From a checkpoint of a small transformer trained on Wikipedia.
Size: 16 layers, width 256, 4 heads of 64 (1 for keys and values), MLP 1024 ReGLU, vocabulary 8192, 19.4M parameters.
MLP neurons of a small language model. Each row is named by its layer, matrix (gate and up: input weights) and neuron, and shows model dimensions 128-255. Each number is 128 + 32 x the weight over its row's rms, rounded and kept within 0 to 255. Numbers have three digits each. A neuron's up and down rows have the sign that makes its largest values positive.
A block is one neuron, or neurons of one layer that tend to fire together. After each block is what it responds to, as a language model described it from the Wikipedia text at the highest values.

L8.gate343:083153157148132151123200148086132178165094185101097130131144115119128149171160136142180127110175161039133136172154155148140135160142140131154093200125058139152103114073128116172116095167134150098139089122122087089144121153073101091090128096129106128138230095104135113143074137115155137146103149153078141091103098190152115181158123126118128095082124134089144126061154139160110136120139
L8.up343:115190142144118087171110143108151147124099135078089164114100094081129153114104163132097100132145121113163157122129171129129098093164102171130157107119129121172075105113150133126124121117156173075115160131193098206150088042116090113094163113181161118153158126120171139120144132117113210137142134126156105115096156126116127144171137138137151145058109128090109126162114097169081139170168
L8.gate434:102190148143180156192159137059122083136104082129100198161117117117106117088145163168120123112180202055143116168194189139144134075114128138123076131103153110147145178151095155106145152099130156098111126107151141094120168134138111112076131125125094077133155131094134167163099110137099124086180091093116084159101008148063111155142135164110163120091102133103146197131157140113120103077111
L8.up434:102127107145155125161149176085135103117097030016089116167107113041163114105138171139174158160136172126101118141148141131128125084074119114135129104109144174216125130129077147136139130142113146112076145197149189107139166143166115101083149143106136140114088140083140102142086151151101106120178157167165179126098131174170091124118134110180144084080069098089094132183132086172139136054091
L8.gate468:155107133080116130146171098135146160153115088114183196124106093111102151131089114089132137104125225110129105136150155109128138102131110148114097141091127067128133118123134158161160134119138150049112132141130123116175162106119151186121144108161101118118148166127150186175080126184143078096157122149129126110101153160113188152158092176112117064133098074087139155125103117113134132154135
L8.up468:206121096164177111120150127115137164131155068123200058211136137162102154116163157116097178148118162107149114171129192167171182129107147141104160127136144167121130121159140092162104128113139103172163118162090118111154158108127126067103122107130130159115175121143130126142150093093088125129122132151129119146071152046135113109118095122175164132113157109141124143126161136123198151093137
L8.gate565:130143073138116152134169094051148063130119078105172161088176141122128099070136161167181098130118151114131113150135139126118179204120156113088091161157106094156124235131086202077107128219120177136114159157143157151082091135141132101141092107109175102123209098134152093118119105111141153134190098114167094125073123110123121179118077136090109103120069079132131133103121177118140088127130
L8.up565:165139089103095095110062138092109087149060077107118166109086138116132171163181121171169096152142141098145115149146104110112141158150119157131140169127147088136069107139122134096068168211147121143129114133111101134117149104118141120144132079162187110155157150126152104131106128141155111076184122123156141105123123196145150099164119172132183099104144097059137179146149130061166094122145
Description: Speech-act verb endings. Word-final pieces of reporting or argument verbs, usually before "that", as in impl-ies, arg-ues, indic-ates, compl-ain, ass-ert-ed.

L4.gate347:134100092135215143125110109077121173116087162135116160119134096126137159137109203145117142151209133110145102127151141152115144166140063170129087094107120094186201143124109153074116143122131121040154118072154147086060176113079109114151108131127121069124167106141147130186066129132151115090090071092132108121123140142128148201148151192082112105080119164158176182166150161085143098159083
L4.up347:083136162097105140139204166125090130177135109082096116138126183145197130100137111129158143111168097097202191184133050143191066191071114099116129122108110176102191126098100149144127140186115088163154166177128124135138118158177130099114094154127153112061111177074146096161139155098079081115063106142143087120087091134137135103153172129132073123167145150146083098126116127167129113108125
Description: Main past-tense verb after subject. The main past-tense verb (or its -ed ending) right after the subject in biographical and historical narrative, such as joined, announced, introduced.

L4.gate40:105143138121171113083119039156078126130125120148064099123065087092121113144052131172142141149100153075164094117129170121117119180112132202176119100123159150136172130088087150125147164162123135140090089144149128160047091168200034155068121113113095111104146103115114087138109150171149129056169150131077121092121137105092139124097091154159081159178215085181091132081164109137126191100065
L4.up40:103163116133153125126134074146117100116138147145114136109135099151117112171100104099123147121122108082129151164142136120125061058040170182090139105081088126084087076097153123100120164159067077116096114116113098108095083141115109155125075100135132117113148095141082161101118099122088099133129175132118148113190151157124124138128168170172123138141093097116118083130173117169115148098109
Description: Wiki heading equals signs. The second = of a == section-heading marker at a new line (== Early life, ==Release); weakly, mid-word pieces and " and" between nouns.

L8.gate55:163120154079108101130159076107092175118154097157142117131212126125082117097110166170156142133167124125093105121141127194168166111157086082136118131128136146079153168088071122127096114077099137146145099105095106089074113151058146199128150121155138143118141163110089131145084124165111196154169158143138133089117116136045110129125122097155152135144125128131107173113149145127113135106074
L8.up55:135106156101152087131193142134144147087149089104043107091132109131139156142097127142206167069130107152078103171149126152165136111111078105099162083117103082113070113138101159158082133133154166100156122130188174102087100099146079135122135124093078136071160142140124151189152176133132087154082119176121144143110146175113159146096062087160155142131134097149094133136126097168126111064129
L8.gate142:140144127223163087158089122154150086162154153083083148127147095138173070109098137079169133134152130091142143169137108070072128138046144110169090160106124118107148120158116158118196124158108139127064124072144105133062126168076106120148136151114146162081191132148191165146098131155078108141099101153083127068120114150109143131074113156144086131141064171099059201138147158150154158116145
L8.up142:126111191117134143103178115171092166128148179127112121094108171089100136100123140159096142154155106119143083140154147146181084137109082142187129119100182062118122045100117089145142183156120132131165147120152117106068059161118113118108085113173131147100098149183097088151083150153185173131132108102160126201108163193130169151115179154149084134093140151187185036118144108157138099094171
L8.gate357:057161148066141127126171098140086108116146102195156111079080145129197076139153146108116182126106124156175140091132131154130145097122124187163107165172094115131094168111134166141135100105157165109110139153131167100153127177124113123171126095114090100133255122128181139128116130134110119129143161123145203137067119090093114134123175204105116134191128157132124150100140112143118150055100
L8.up357:129177154106058119170098179182166127095143187059110122134165152069142164170118124149149099122145113146097205112081107104155101124123109095098180129101208199110175116164128124148175049141139139138132077064134052138090115145121137032117185125125141147127034172155127151144148102134130098104133107158151116155128158156145115116138096123151147123188143100174090132145101112185126074127130
L8.gate473:095157090132214136116172128162131131140101145116127162085123122047143178097097129098133155152119175092106110129174137091116108134098143136151104106125130115130090126162126183066155123138154119105059081088173116071059095064130023115124109072130186123144177166117155162161135133158095117143134163120192163082095147112101170138171092150159099127102074111150134122117135165109141192079149
L8.up473:161133149125193112082146128137091107104089122135122156102120132131199139103174211137093098132175133086124134188128088098164147150090087133142137130134084144117144130183161086101163108132107121074121135115143134056120106061134097139132108118080115150113137138148157076102109147112105170113162094151176094151125109090121152117188088122158057157169121122137141173121143193133163155152179
Description: Subheading equals signs. The last = of a === or ==== Wikipedia subsection marker, just before the heading text, as in ===Box office; more weakly, inner hyphens and word pieces.

L11.gate12:162116113094175104145148086149092124132146146106139127145081091099124097170128133153104182138107153128125191160090069141066148156110140130143137114123149123118214139129099138146108134127064111078070108062146106122129077072135142143120100093130133125150176171147166126161118106187095120128091138161153158100146093172146142171162096125109118153140137120123139187227188169067117119091146
L11.up12:235199101126140153110160127147151147121140196131168102175116123156108127204080064203116145141131157143108183121139103112144103110098127141127133141161123096112111172154110140131128152046130119133125135102124116164160137147152119103143151137100102171114115120101098152084149143112066147139136154097116091148118123255131144142120091161108207145175106106100083166148141196129103132114120
L11.gate104:041120106088206134119149140161106146127128119144111128122174124125204105198121153157162079132122201076135154140120173137137150134154107100212168115206106120083095119139113116135129090142126103146170131152156070098139115093137129114093157114169086146075150167197156108088117120128141142136138149124138148104130137114145152136105111107093136104071177156109089158209160120125131145091092
L11.up104:160179082084117079093105132161107124133101120103137117185133079128131164139083103102107133129141144130149131145164128129126111187110137159113113099183159121168091124129176090175125126078139128099060152104129095083102170119127193150100099130133107070125142144088162117119177076135132214120139128134112141083150129104158101159160125094090183196137162137119069057176149109159107081105086
L11.gate166:162098186103134117138163152121135130174118103173145103146123166102154115173185157154215091071167059123135092134132142155154075107145121144039168134107149108154156198145147141125131137157064176121162163123128161072080163117141116107065095113125113180090176142153088103143104107095111091141116139170193098104145122123134163113112071114111106116123101119118144181099115095142083152181161
L11.up166:114127132132093177108104134151151135121079136078124119115101164124091143144139103076139121124069088144137135147126090112133158150121177095166104080099093153168119127152140191113132149121090097130114137173143158075109087130116134149080155187159137129145080192103181100118134199141093146134086105094085125125164153122182140151104135092138105103121126150132161147145120129115110211123109
L11.gate172:114103055123125135059126165101162126140110163164175111129146153116177071159203170122124163113114084121193144164162159167120127097113106148169104143097118087130145132106103147122174138141131122111149063095134138126148155095193162136160091040138123140117145165129109094123166136127096145154120126095161178122117086081165120121115138086099148129149125178165135109164147092122058124053153
L11.up172:145133141128134026121093133117140121076138132150141111118114128154152137112177141072110113104139153142026060120105190091144132160120153150117074081111142105138102137137141159111114127153091172093090135133139111124152128090143134142152157136135106106065146201153099162157102153148144162190092108110157126126116132129121137151121094197080121134175125084116080131171123116096149117148098
L11.gate199:087098090141178109106119090172097108144066141154148146151084147113118124138068160143174104139152146132122075162129067141150129150142113121127115138136084147130161081087152142142174110195111169131169098142113080104124083212137172104120106128177125144146191108115106125148086052184142153152099153125104163070170109155071161113154071151120145184107127157100101099150170117135101227085102
L11.up199:090150146088094084179178079111151204091127118106152134131107206081156153114122125105182136113123083136081085102143113151128112159141182138118123154140163152171188075116099146048089113148188088113113180124137088144137104143125182129119140102134169167087135137084125140149085148139078154089124130119172140131123158123122107132114115079130137086154056047129105120162147114103112127157137
L11.gate343:105080090108147076158144157144092133136157108129123114136110135182129066117106148157116165131135152103134098168158121129145105138091092156149144100092100114144209137183136158131089118147111158161083109115137101102116150112098134154175147163073160171083125129142139186122101109088080103143143139106110178128147164158061162110128118158066138147061158106122034137162200180087139187111109
L11.up343:094186068101132106107136155133180134143128151140133118186101073140088096141084123099162053137141175158133115113126110161124106105126102126174159097074131106164167198069109132128151118123104081119142119086189133173143170149146139172170146090167185145110112158127131099118162137128114184165160096144073122095135122114098127167129140099095123120119078141081162126140128146160095140159061
L11.gate417:149121094128132110094143158143110119124079106125149122118141138049165085091164161104111168158137118111151099146147090123175115178064111138171105160096088140119121150188146164052103130093159159143101110157098147099097183134120091101171164094061093116095154090117112122112121055120141101108062128113096166114148133075153116133175167149133137171153173202179104143068130154110124110031097
L11.up417:175120123130146150125172165151116117166063123140121096113147138049178066063154161121121132144128106128112117145124114130180133124080134181123120124107122140119125158205143128076128100071170124125127124123116163118075148116089111091149179105073112112063174064101128132094129081188133091117068114105146144114185152131163080102162139123141101192167170182156112131063140161123110120058072
L11.gate529:109114119167123051113140149230160174176095154108133138064162118144140154106142129161132138087190146131131087158175099155178113134196120108130164097170128139140160151095143127139135150142121088160184109126140140125137166119136126143118095076142117138162152147105109180159111135135182161151081124136176111143094080100153081098057118154063171160082119105185209116088143111159096117125130
L11.up529:119139107128078136089128087122090064144089151131099149157129107114083147125095054056116130182174148123183132151127156148156129178179088093190056128157150085103120151143102110095139126124073154157102136141106116125106183070073192084100141106108117108107113120148151148134138083105165127096119157124109094095163113179168101169110091099111135125121158118172104166174084183127115127191121
L11.gate556:153110120149128072135190104150109138176150142162168118125123089131108123183078140173158162140165141140122087189151134162172108192098138124116132133165090091130156180109112091092109111172106169123131062096132125120085120123126156159189087091141163128140157163131118117113101143083174190102172127099117173124137143114130145123146099134117149056098133132138131130155146093124026108100100
L11.up556:106151106150174083133126141140046143158114078087132100076155133114138078173054181133135103139170144121131125137103107121159116161122119176108068077093096083100163084087180074116124109123184183081138143079187127129145099084152126170150092106086170077123153126184132114163145112134116113115138178113100189116113119094157076126107101114093100182079149147062089143158131122098103145069119
L11.gate570:155065178165082067109132118152173117116105106133154185095126140163103156113195158104138147129067121145139141152183136079165129134181125118117118177142086085135129118156139081146144073183131160130126143126082151141138096116124109127136079096114147081141125085139061097098147125157126143114068169132189196107094093133135138152146123145050151101123068097146178106116134076099055139108182
L11.up570:155232064158140090155122118158175146166166119166108099168136128128046123148103173104161094162055056130126085131109172138112170125101135144119156110094103117128154182166125135113153136099126147101130139106137170151147102113075154093195185149112111091127187136113109139173134128096192142167154120069177100203124133086107156129126091099074121114106154139134088132154116154195115129110099
L11.gate596:114172098144148131090112119139153099161137100108161144157198143112178145087113121122104127071131107157158106104173145177150142145133119143073130127101074143042142125116143130187133141161141171120129122066127163142088117168098158151125138049136161123134197146110129142161139141178134129140051072121133148076112114104137109115181155135099111166127151165137146125132141154104140130101075
L11.up596:112182087153126118085117168118152098126126116052161145180182167162164130130099134093105121111144082135123115116160135160137141121127112134134144098109075119082060097150139129171153165159122239186128112100110147074130104198090150139164148152111204124125135135105127152197127119184166099186058099114111196120128117109160113153153198184116110166124135117145191111134137125151124154091126
L11.gate722:199106129133099130082165149090100037129203154131146120097098158101111145203076139190144148082136147123150145144154158123132108179071145157126112143111056113134174132131106112087092148090124125099094108068109099095080115163123137118172075089083136136146191115181154131137110135166132182127151224166137195087136120186108153141112071118079137126093169111129136139120147111130121095117128
L11.up722:155091133115102095060157153208158201125159143107161109155076150057097088174126168124113168120130153123133107090122084128109127130063155187157091088096092145135147126128159181137111106121165119108107169119146090175110124118092105122146114104088147082149129124108180115128094131212130169157173231144159131085126156176128082174150117121136119132112174129061072129139089129170148118121149
L11.gate794:138144103104177119130190084167121155169179170176144119181115150137099151148061152097197127136140137162206181153110093121133185169109154123083147133087133099128191160164107076162137163160117113123062126137158163114129129117056133102160119125131105150174148112135129122151106192155157140167093161130175144152157145087118137164132146118105099161090114159134124121184167144127125139093141
L11.up794:130086125189165167090099087142134062111120127169201124155107179158141107165113159114124170134169125135067116118122156142170135158111104094119104146134091114083086101085205095120077144147125100107154153143157117146156167161109177147139123135126157169074122106144075190151106125113063114070147134148151174158162115144163125113205155146126156149118159169161101096137141133108101167105100
L11.gate920:104134083107130109042152149090158155122113145128148090076071178066138119052129079111185092080137139114094087123224100157130152133126127100106139106149127142141145151154172093131132062175112118096119107108140125123117150135128130179138095120098197102129108150106099131097123113093108132166086147179105119048101143104174098157125090105120131124113146170105142149129102139106094190132207
L11.up920:113156162107102118086149142123149123105130126141144103128136185173143153183153125168159111137115117149124127150161144130142070105166136061120181171130131102201159117170116080148087111120128172179147154144145131116166089125138100183113154098057155158150121112119139105136079118131107153114121150221163104115105151208136120108151081148112111139111145088180135111139111117124087110136132
L11.gate967:127114104102115106112178061136140205225123143191095149146075156155120126067121093134168173119185104120170149162111104098162165112128135157091175118140111086145118149075111138171103071119130123101126125095077160146132145134135081155155120121134164169082119175105117115070086162184114167109125139148136132103168130140122108166160109098133126119138147163115163190163121129136128113080116
L11.up967:193085091118120093111160077147142139160088137139149098131127125148103119099167105091154165106134127150081128145085127124117089133212126118085143183115101085096057187111143149147120057133156116177146152102053157096089063088119112126070119082114164184114171153124120062131089120168140175152171220127186187134146101142130107122163129114124143157140136148113156163097163100156080182114122
L11.gate971:067091135106192095143186103098093137143155141115122115154119095160158105157114148169098144142137121095144178137138139148133148119097100159140117113160153142099155180115107166060117100199105117084136136156123086113121164108090058100141127097063114107143150113180082096103101129107118098138084104123105106075143125147039156112134139099079126167084162127115114112154131141123162102108086
L11.up971:140108145104163124093147119127172146193124175104133158132156191095146172197166152149087131133092166128094148112115129205195142136125134150154146158127091111131116097153146055070112163104117096123113128127090121118077118144107098086130167113181112109138118101095167116175083099185160150129160109180114159170091122147165098167150199184140089134158153134147097165086129145149085106075184
Description: Markup and parenthesis openers. Structural punctuation in wiki text: the = signs of section headings (Early life, Biography), table pipes, and an open parenthesis after a name or term, as in Claudia Muciño (born.

L11.gate18:071151125093148150112175147130100085131083158164131137176176055121166132117133113147164138115174178122138135158158149186109145126086146133147126103094087075155062139113153087102104109141143109104140118059190088131121082099113106081130084160121099159121159127107136067131145100180195171137154147145096089095069086130137105099161084167113126101101112102125123119137167104126094091066123
L11.up18:083143135112170132147211138100149159137153164060126161117141112129162079118140154163144165082104151111175115087080091102136200132145166128131126116100172127170081166124151090133166079187152118167134117053174111134119106101137124093131092212152123087074105159077156062059162146131108159127205117100102151076075098114143094137139083119118129151174113125090142137148197155120062069120164
L11.gate77:128132113173169127121146082118101087137127159136192117060127104146154157177098156135116171197099159107151120096161178118120133255116091149123083091109137059126167130163133127104094109139121195091143116015191117067063091112176116175187075141098135080128164119121146106122151147102118168129126086150088089104122154102074124084155127188145165118057173110095132164154157131158113126135141
L11.up77:148104184117249061122092089144166084067114066076115087100113096069084156138103116198112136148140155119128055130139133079162100106059103113124135145163123143107171138106129093122069113183116087164134157138224132088123154116131118127112138120119106065205176121144120153154156097174125100094079119151136152130140132145129114090170106131138116173157179111106102141131101129182130083177080
L11.gate195:142214145152140086111172120167116098146096106096135129161168152143146191146121132136135107148149154089207098123177134179122122194118157193130095138069129115089140170124080104104170104111134082148122124087101132093094146119191058139146101134193130113097186103119178116108120101081203102105101146129115114091075146160117108184088147152109160122102182155146103124102169131123123078113153
L11.up195:078125080113167180164105150114151113112107096114142138145095116163150069068086120141151132139156155135111168128140132111146078121114138154195062134163174151141144139095132136114142126135132165130069125115151143153141071092134142119109140139073155160112133145147191115123059144144168084096091095135118134100156145129106142126104025109110092128112132128133155125169033120080096120117113
L11.gate296:103156087141158047165163111153147116113133130156164158122154155081170173127061129149103101178146103103098159161160087101145178199102123132132101144123103151111110168083112140107127089123104122151127123095163170090142166121111100121116139125135154066060168126128116128128162123071162141166098153109141138164078101106121143130091081122137163112148188124127106096132168176123155124113067
L11.up296:170138182105124138139132144164122164153129102139116133172123164067157121144151111175112122134149110101150200123129143063136167179062113122109107128143117150129129096120125116086210098086119142156116150078138105110140086178097121176117123148098141100057159142081170119055150164115121155093071118099096098115097175164131134151106130092082161082111144155108162119156139163090181106119151
L11.gate305:096158175155130151155092143140115162155097147126178158175110124140137125119126203144117174076167112084164168115144177162116134111154110154181072139105177116149121079143129168139155113136125135116142061127116112173095097133130193132091175101155181128113141130121112132200015119136145165161149113114094096155104105148128193145108165117165112087130134152188121118112115163179128126160124
L11.up305:098159165164090121182098134152073171151056122148124119192124133117140166134109142155147152173206149096140121159126132101143139132132065169184146105136162102084087127181155103119145097103133140157105127125110062173099105150147184056137109106153140179063119126139107109132101098081144164160120147164122127119075111103106098109113104154114117130095089163100169153074106140147194156129156
L11.gate326:096130121152154132217148160171103147104153103105118170184079115162058133143069085125136180071129145116129168170148167137097177149158108168143135108162120107161090135119131144137127108135099096101146090057125179149148131079140151151115145105133116093150201150139168122118082108108138171116102124186112170101110116147053138160128120132116162157097113113126167145141130169194074108123151
L11.up326:087142122132144147130114191121094147095139084118116174230105099121095169157047078136117171134127146131174168152120121104106135141123118143155116099146145115191106112109104150109106088066102092119189135152150097158117114133155141160059162159146157092117141157101190099111078150110170150097138122145129127140093178191101125154128152101109125147070126188134179134113129097172098095139126
L11.gate328:118142172139149102157178105112136136136142067135109150112174179112140185092182084136101082081158105125093117148118093093101090169132185153123061099094129117098106148147077111151141079168116149102151113061213099071120122158158178225155137115129164132077115095096218149180129163128084087086102141152122159142086102116110169141149132131130171126136096089168139183112139108155123124131138
L11.up328:153079169135119131202154118118117166127124133068114122189087116141166114140185069127109143100129141107171099085119159180079175110123149150107134135141117096096077161137185114143125178093145107164122136082120112150151187111154132140068130099093097086120152133159125107188107143086158154108138117151095098175107130109125121139103086129136083096153138129167144114099079179100127170162137
L11.gate494:077129132087158125080187117093143112107155094157090140156137116099138161115146141114143124105206155100094089108188136152075189166111164181147098104135154066108169169125104183117104123123133137134123124094134140104156148129132070180107091131185183141084158128110105157125128133100164074088090138083180161114041110106138114158035125175108142147128132092156136138101143118173092126059139
L11.up494:109105136121128096072167081086165171054129106127136120113161140143113150130125074099093182124141095134110085071074062173084124089167141147115080096103141161155119174151145168111153129069153190125116141117091177139147109104096092117132140118169128145173134125109124054129092104191124120160120129097107139089129148121137133114089122154095165138066123085107142116090149101174130128092126
L11.gate522:091150114139153058204116155063125134152052086127090137160120183165176121119188155137133156156150177105118096162176129084125138164134165153120085158149130083132133172128037170149098093121154116113104108106115113108168139156162133149088102162086226146125166092102171123156080171116139135126105092106168158137113137136113141128145108141056083078117051088131117118185150099075117178126128
L11.up522:148123168143168111158119120103133183146058128158131118179138151106132154091099129172158059111134149118172116162155133130107143121091173103064082111115141080162147092115111126156125102132125117134106130169174077144121080083151065141106123157126162189089143115075184102090153117118145120153177083095134134140148089137102143094126079109144157145132158109095178124097241155128164140076138
L11.gate676:058133137137079115147122119175120126153116103113115179110083050148119147156172152154136102112151092126149090129169106064124145143131152156156155174132157124202110164115101148100154140199172069104116124130129125126130087088142120131147127066123118118066177134096143106145078105126132109152076166176089134130088113092091161094118097133119165130118158174109101163137111193117155134097106
L11.up676:149197160080051154112095124150116140135138162133119114104100076123144185142121085253136160081131100109167119172168152102148121136141089160165149147130200126204074162134110112121142141091107110163099114126124079144098141102169175135136096152130127097063130147126167164114122128098124075164139144118116062164057150133143126161154151131140128153143106157101095137149144128148128098163073
L11.gate714:124133173115130152085107149105134116119104094126141139121183135146122100130186122132082118183190144096124165153159124117100187130125120104141108122148130072117117195136099165141104106212149135119124123103089160074130132058166103140120071138087150123093151108065144155171109109138204191103118107141169182078138092096116091151122121148053206108125103134139143174129115130117103112110137
L11.up714:083145139194213178157123105109078126147169091164076129118162087084143138096071163101119129122166143167118079114143178185058170133110160152146135157115084115081098085043138149196120136139137103091148134093113172157125086187071076146118117084117029142171164114137123117107099170096191128164064100144155094083132072105123163165167118148112156131163135167150106144081111134131187115162110
L11.gate799:088169100124165150100097115101169166124109068164098073176160126096168115090083187115118181148149157112130140138134154071087166172153160201206102127123081141092152176100075159156129083138149176084116102116121096135123114114135130126171082075122096142130175115088133094094080071105168156138129074117131191143127119156120147129050106142119113118173155134108097150188182122083101146073065
L11.up799:142156129152116131124170130103108165073141151171113164158093124152149118149147088167143129100133185105169180156191124204167085067089138131179078102109143094180128121093140164153135142104099156134171124130081113084134078152142068118117105196121112111084134130127176093143102087117115116076074160161163127133130135154110124142155125119075162091159128161106131145155118182085130163129095
L11.gate804:059102164100156113072176090139164127155155079163124167155162125112197133085117185117144141106149156108113083141135136171117097136100173185175093114078140079112144152129181137088127137172148125191069108138134088106067093095152089095191095067153109110164111130144157145155106135108137152104074064121096203129105158112061162097150122135160149142086131124099154163099150146133115126092101
L11.up804:113180125136174148122142133082132077145133059134104146146130143064133093151063120137089191134096094114189092088132106047172156148127119140134156072070182155200072166142169128091127125127108122086132129170181117125114177125137144121069141148098160120190190111166148133188157125137103186127087106124155131168126136127143127138170174153134099150128177078144091129134121175125117125165083
L11.gate831:112099124127164174145101054080125123119102143129155143088148085109148078094084131128181154055132147121112151181146180144091132168096118129152119134149070110103165162122139089117081082112079106060185107048129104072103085131129131110118104133183157133115170117059106140133107163089093173117111141129153113141117114134087177151151044161095111112140131112126181116137137163126028130186107
L11.up831:096047146162106125096111108177099130104090069094148138186132104053179122159169108165131118103163143133131063115177098144153121197079131131143110113140142117132132122105135090133183131133159143159113137102129116029111108177128163135171157151131154148128178131096117166125109132108141158135122145133087101090101166150145127149132094163118132089131208131102156134147094180067145170131130
L11.gate907:059168133140118100140149108142119129127130136131119190120077137139121101130124091111116147147209134148120140142148126137073146164179111162164125127114111095139185192105114153149134106168132162098125143068144139098104135130188123190070159116103161119137177120119184125166033170113123146128101135090105095120132090090112133120115077188083119101128102105199143158125120138106129128128134
L11.up907:152135137118059092121176142124105126104091104115135103133070153120099094145140101117075109111166169121117092123079106158061139155134148124110147167146090100123109110106116181160176094132100108141076164124159196156137122082206110107098097148089136128110141161154071125188071140101122143134138125141088169061061172140143135125124152141148181088120098118117172126085116112146119198118155
L11.gate990:082071127143141164116145126091146154117118125118120143122124123157148158116130159166160148097155201107105102063170203163117162167174184103141083112167136090097151114116074137115111090135093126084127107121148157116080101125123100172158122062158164120113175149150111186145125132096104135108059125130094149112087118137071161116110061119114179134117144096181094136158073183123161121095139
L11.up990:118113157161149130133162133098143150131108070152121115133092140147126181076141057132131129111150192145130116108141128131135163125194159097197075160166159089110098071108084171112132095114117132066123160143133191115129128127063097183168083087117118127180155131120143193120094152077138164108086103128055150090121094115122114127118144075113163141106131082177076125108060177114181125092136
Description: Main verb after subject. The main verb (or its final piece, e.g. -s, -ed) right after a sentence's subject, mostly speech and opinion verbs like said, stated, announced.